{
  "n_layer": 18,
  "d_model": 512,
  "n_kv_head": 8,
  "qk_norm": false,
  "init_std_o": 0.0,
  "init_std_down": 0.0,
  "lr": 0.0123,
  "weight_decay": 0.015,
  "lr_head": 0.00396,
  "warmup_steps": 200,
  "schedule": "wsd",
  "doc_mask": false
}
MLP neurons of a small language model. Each row is named by its layer, matrix (gate and up: input weights) and neuron, and shows model dimensions 384-479. Each number is 500 + 25 x the weight over its row's rms, rounded and kept within 0 to 999. Numbers have three digits each. A neuron's up and down rows have the sign that makes its largest values positive.
After each neuron's rows, "fires after" lists the tokens most often just before its 100 highest values on Wikipedia text that the model never trained on.

L2.gate1080:489484529431511525505493538495510501466500485521455479478507507504522508506455469496489554492510506526502487462505504516476505481488501543573533493502521500475549546511472495502513486494489504495489513463502479554490499497495542504488484478469485481473500471490493517493531482487488491520
L2.up1080:515528528465530532509469489540529511547563488562524471510489484488506458484474496506515492518460489511515482462528490565460509473561502468484496496494522491497527547492486540476489482503517518461492501509527497522520504455467501511503510533491511487484500511483502532498524494475506498509
fires after: "1", "2", "| "

L2.gate466:459553472506491519524516482496476490538457501501449509521532479496506510526533483496461526560489480498500489471454508455508534517540560474457466488493473515532521478480539486509522504497512472523499495485496513488502497546495490493475507466493503486536504518459455499538473489508477487517
L2.up466:483521524549494544512501502523548555497494475520456499451530460522482506547527483534524502504505486471527463476508526496522513535500564498528506554495449456492492530511504517498480508507501500487501548442488496461493546493469510521524475460474531504510480546455460494506488445494539508502
fires after: "2", "1", " ", "| ", "19"

L2.gate1194:501499529499495481522531526499481542502489507497502535487512465521473503416466507532472494454513466477477507474491492468514497524509520519468486489509535452522502525501508562500486540475438507511484522464499478451523533492496524484512530504502501502510486509494538480521496521473525488544
L2.up1194:529498546497535491507473465494503531532503498474507520491557476476498508498535493482498563520497533510518457432515544472533488501526514471499483513530461472518522512490470493546492528505535481487488508516516503503507480488497477455485465507475540536508466533458498423462482505487528463495
fires after: " | ", ") | ", ": ", " |  |  | ", " on "

L11.gate620:483543522503514472480497508528531473518484502535499473492501469536534551474530527501528465497507484473497481508490432460544526489528521492563534445487467522516511478466501559489467460524482483546451515488462481507498486487496484514503454509487509504497501527491518523499482518514529460527
L11.up620:497511477517527519490448502530489509502494478513496477478502495463490521531510505531514475500531504455473478514530541512498487528509449525534489476474482501472491465491518542480497514525500485514499474504537496474525473457493491517517520552519482516506503543542476474496513475506524472494
fires after: "2", "1"

L2.gate486:495507550503509516510531490527501507495497518581509476516468485520499504484469510509518485500501526497530508490520433459495483464542530527544477491462525536519485491487509531504547511556520455536537471476481456509460459491534525506498511507455484525492536487468488496475503470510472508485
L2.up486:483501492455489504522505473486459473486472504485460510477480507447512524495516490520480470553504483498503503519457548501486492548512526480484475497519488482516471455508517484500529498470484518522464479514507532443497491504518510517508566486502496519517519530513508521512475535490500504512
fires after: ".", "4", "5", ",", "6", "3"

L15.gate0:525498504465527510495512517499488541486466447509480503476489519488550480533503492506524533567486518522478494507507503491508497491525515467491447482519494494552530477501536500505556490521433484506505505522501481500493505445509464523521502505487507465526502486493458500512505514488478484509
L15.up0:504463503466470517488492525511430523503491485486487516483552499513528504567539465557542508500485528491463509505515484499519535491477546466474512508511509520483507504506507503488528499514516477502533492466488517501493505479507481540510542501527489503494515490538515568503491508518511513539
fires after: "2", "1", " |", " |  |", "–"

L2.gate896:477518520445504523487449496501511512526509530520493492475478501503529470493462445476512529511487506460467516480512498496498503497476501472572482532498478527500516529495491497525489467504520471512530508466509511545511525519495516528501445484475525491469538484513472491483529509525525460464
L2.up896:505482524435488542498473540521535508499495497551463516525486520486457516494500473506502508495476515501515502449551483522504481500481494489562511511509535501443548542505458535480489469514512501494497520495513478498504560541502523509501482474469532474422505490495502497527515447501502507497
fires after: "2", "1", "| ", ":", "5"

L13.gate305:494500470509488509476473521541507480475504505497528486525501485519509483477449503451529494448491520441520473527492497477519494502500495540485473514511492498540534529478522465528520499504487492495490499522460466486463494520500475530552495450506427525482513521465522483492515446477480531471
L13.up305:526573503517504481475467512453480484482519476469494484504516506438478473511486466489539493464506500448480526527535476497524467483522470495468516488500496507522486518503459513511476489540494522514523469515494499486466473482494468499518505466499512491477511492504468524485536479469486528530
fires after: ".", " ", " to ", ",", " of ", " approximately "

L2.gate1176:472549468493443469518544479553469484500468510506479501456516499459509505482470499499514490530537486527482495484477465504505494532508494487450502538456511500498499505526489501494507524532528513496475529508487525480503516513500489483519476508514510537473531487496523494498481541469499506508
L2.up1176:490507513488493508556498479537457444512462543535488502496498487504509553514495553531491499518517507495522541497494473478494507496528498479484513467487529514552491489482500482549511521500499487521513488454482503463502520467495510513510494469511490505453506504535491502523487564528513487546
fires after: ".", ",", "-"

L2.gate1298:504526503504535480493475535479532544481522494491482469473509469505518488523537539506540499463505517495541505496507495515485480498492540528525534505509518514539492524523522498505531480484511492487524447540489473480513482491527564496530485466507518483452493530509515503471539521472495545514
L2.up1298:479491475528537507487463503543516477523524508527527519426529474527524467534495471460504508514524500515514477508544526488496490522523521519494478505482512491522514486511528498506486503489518498510529472554461484524517488469486558506539445491529505582509462540502515502480460483531494510517
fires after: "2", "1", " | ", " ISBN "

L2.gate365:521499520526499499524485516486497475506505502475457466495522507467531488457512511464522512482520507454516492509522467546500464534520474495512490504522535518489459512506437529453482491504478491499484502505482505490470473530490535513506524469512483468488509467496475521474530470493508498558
L2.up365:498515497494484563538489495520468484544475493500453493496494512476511472478476458485516499522487497463506507535483505500553462488487522499487518528519513513508472498541510503509525539534514482506494484493451494464499495505490499500465489493535482446463514460530492516537449489478457514497
fires after: ".", ","

L12.gate975:480505486542510529557518492498484508465460481521515474529469474451519535484498474548540485482507461500493535531460511469526549512464499467459457525523514543500509542529489503494493493507509491505515487459527562468480478468568452481486514502473477499504498540519504531547512492520535498535
L12.up975:519521517513520482507532521513500488510472464534522435489492529523508514509513466511490504544532516505501507510513491505451491527535501490469510501491503478523507472483489521462492497481497453458499442493516473490465489457502539463485487505490480509475490510540473525501497520515501513516
fires after: "–", "2", "-"

L2.gate1195:496486500510549504538523467523472512464495538460533478495500498477514504482539494519514452474472524467498479528493507491473485494476476496491455510496517523462480504465453483501485448498494519508532523509455541431468517486519512528500514510546529551494477508494470482474490503517490467505
L2.up1195:495520480485486492523530512480481511498494522543518465473555522492492462529498485499523466517544518520487504458519479487493505478487493451477475537474501499480504520513508516508528523476505454487467493474503517515460513503526487499516530473532491492481548450536508531479500503515473483501
fires after: ".", "2", "3", "5", ","

L15.gate836:481533515500491518530497469472520545502497494460462507514505497502490490509522500513510509496501473529517528497550460482500460498511485519488520544522464538490511508498466479501524484518490478525500496497486515518476486494482478487475468527539488459531470534477479494525542506526552490559
L15.up836:476482511536480517478502504502491488520487492504482508555507561551513496497523512473495511527495512479520495479508498469450537500499539533480540518550467507500466541511503495468512477475516485506498545530517540531512489534484493504494495504567520492484532484540509471525483529488520493504
fires after: " |", " |  |", "th |"

L15.gate1048:511513553463533471500516467514504512504467482513495509546507456547505468464516509511517481474477507472491511554464528457455473527537510501502511545498519550525541499530505534484507483502500496478499470470540505495508510516508518468511509499485478517460499501486495518515542463439496508499
L15.up1048:538515530525488454507494484519486541541491511544527491483504493485560469505495475578542501515485510503466483504479506482502506558555519510505511474480507491516543543445519557474466519554520520535490462501481478491544473499534520495481483513474472503504470459498445512553496480474522467490
fires after: " on ", "On ", "–", "\n\n", ": ", " On "

L15.gate918:491541483474493538514490496469557448524471496470469506491498492509523511486536543475497520508465548485492497452473440501508480465463504504469442508521538494493517507474471531478535531505451489488456501502447477454516483518462464485531524500541518513569475509469510473481498470515428512527
L15.up918:503479481457530497452489496470517491550489473489453520467501502550526500534510535468521546485491520450482482487494478504478520516485521497476531491520545451526531477501518540468504553438464496514452506515462472517467495546477498485541510499533515515548464475524512459507503540488514487518
fires after: "1", " in the ", " of the ", "2", " early ", " late "

L2.gate846:486532458548510499503520454507515437484491484494463470457537492528509508476534478499481492515489496535502512507476495457502485456480503484481492491492531506546478509468494524445521501499495481488552484502494493486531468489489540502489547457493498544512497506491535516490513517475495514507
L2.up846:483518502541488514486504451501528489476512496516511503490522479476476501500489468509505537519506458518453512497476533447530493485507572531546488484526501504497528530476496486507487478500492495455501460518522536478516482474473544457513498496463484533518497538469503493515494516499443504476
fires after: " | ", "; ", ") | "

L11.gate280:494475544456501475514539487504506484519491499455486530488529531546552524468511542480489463480535545514491484507499504510490533493492502515452509521482507511506474539452506460541482498513498504509538549502469458480539462483524481471455451525495497460453535503544477475490510492457504488561
L11.up280:489494488521467503491453476471496495474506496503492471517467510520494489508498523485509513486497502507533468494511505482507545541505519467486526487523527500529501515526518523474496483461521478502458545503512470486527479487510468521483475525500486525502477526530526475526544474512560506476
fires after: "\n", " |", "\n\n"

L2.gate530:506518511501454458522494492500480481464513511507456487490533444486500487495513498483489491504532529494510553476493512468513525457495465492438519501471511495546498481494523490505492484539508478465550503526493473472482456508530518494482507529481527477485437515480482516506486471492494501490
L2.up530:503490513478478548498507484550483483502508470492517547500511455455451507479469476488505490485512501530485468443538491533548480525528536444485496471526502529496473548504483494491487472505482529462515524461500539511487437513467524489507473477453527501503508549519467482542477497514520528500
fires after: "2", "1"

L2.gate1158:468489508492518495492514480505504537524507476519514543487432469510520499490497512500470455521488482470543503449472460557490515498454528497486508522515533525505555549499525487465463477505464516466503494465514517494491505478517508508507504489535529498484504500519491529464490483529506513536
L2.up1158:526503539483527501484528508512476487497527503512478500528520512488507519499488488537482504449454468521475510472500503512492508506539503504524487546507477473498526573505468487480540523548558489520462543475489469549508487521470493508484461495441536506478496527488521531476532459515500510522
fires after: "2", "1"

L2.gate635:475500554478513529538539533471510529502496517471460534485473482507504452525521504487517541513497461565486517483530568472524511474534483515508511489516487451502520496493497524503507522502496492445526506508495498533464474485491520496462491521453559479467537529473510492508483470488477481500
L2.up635:509523518517490512470492495564515519497518485488518512538526466478520503529507523482481496498524467485504480504501527515519516492519530544477495515480522483477503515497531514526453532451469516509529525495505482509515501459501531479479471492497526545495549511523493465534489530445483490552
fires after: " | ", ") | "

L11.gate119:514503503462466498495533512507526476467490520510464488551461515476544487488479520545514484494461490437509511455510486452516491464495564489475533543460489478515487515492516474509527508501480534493475488537533504530479478517543490515512464488524503479476506542517503499526465470480479509453
L11.up119:500473529510507479553500483534420520526488532479538474517548476513544475520514476466493477523449463465502515466494532519519507533488498545520515503477521526472541497530467517543475464464501531483525493484466492481523532456512501516527532497515489537500463501498488503522522431519499477550
fires after: " | ", "5", "2", "0"

L2.gate630:517514517513554503478497481506525506493500492493514451473484530539472454528496548508496483539482529508495454527547487510480440511512529548508530520499475512463493520475488530509505531487448505477513460525483469484498515513495493475517521495487472535522497484514505502531505520529536520486
L2.up630:495525467508512526495489478446474556508488490527547549455504494498501515493505474512494520469468503537486460532485545469478530444511497456519456542496468511534488521519549501541501473524517497476479509519534516523536494468473512525520499502476505500507501546458532490487497511487504466526
fires after: " | ", "an | "

L15.gate440:468510462507547502488526500497505524464464484551507502521500516570516492486512490486483484485504499478516539468522527490487533522486503480471510512514494471476479495485497484541505463520506455501487470536524493496495498504527472541492502494471533464493478498482497474480516500491474522519
L15.up440:480512490493513495532462474489513513532513517515496514534458512493493527516470474538489568499574493489512452498527537522492474524456480489495537510480536499464523482516538483536499507526546491498491476494514472486507491502474518478483506486488520482500523516533549507513539493523512456475
fires after: "0", "1", "2", "3"

L2.gate392:463527500502480519512517528538486501492487487504482483462521467463478508512489531480506472516501498447509540446513516518493536490512475500517554509469511516480497492491484482459500500467445473518490504485480491491544465468550533522516495515535502463485502503511500561542512462470489470495
L2.up392:548497500504542499502523554445497520505489527522478514469424521512486514506505517461490487452445470447537520515507484511489530515488462512512535508508506507490497505512483510447481528470495480500474495534473468532536469522524545525460491458498497484453505474483484515498491470567494513490
fires after: ",", "1", "3", "4", "2"

L2.gate844:494508515491494527432530477475493548505497500483512512523485540481506427513480504476460456485500486542512466488463539463514497470541516510505475534493521487498509516493515515506487510500523510462505516522498496494504479495487518467487502511459464490527503522484526480505472471469472500515
L2.up844:514504511533519538508544469488505490481486522460517495512494487513493486563546495468501525474491496507511491500466540501484495454517513554466506554510479519508465509445535472572446531520499503482479496515521525515532512477497517485463519487437518523506471509521490483521535505482484485496
fires after: " | "

L2.gate228:501487486524470497491477473499461498481519492480487511469469451511524492519477476439514508522540482464523529494514575501517500503484459458537489478519506459530525512465514488555540479491457478485502488502542475582458434519509482484519472532477554523503469543524511496450526510497520516495
L2.up228:522432512461520503501453463504520494540511512509486522504500458514525540521485513484499521499532505484483535502485563489499470457520491510498506486547478483554534558502525513504551500502487490421471500482507516514507448479530483511502479509475529525510487538506509498496509525497496496495
fires after: "2"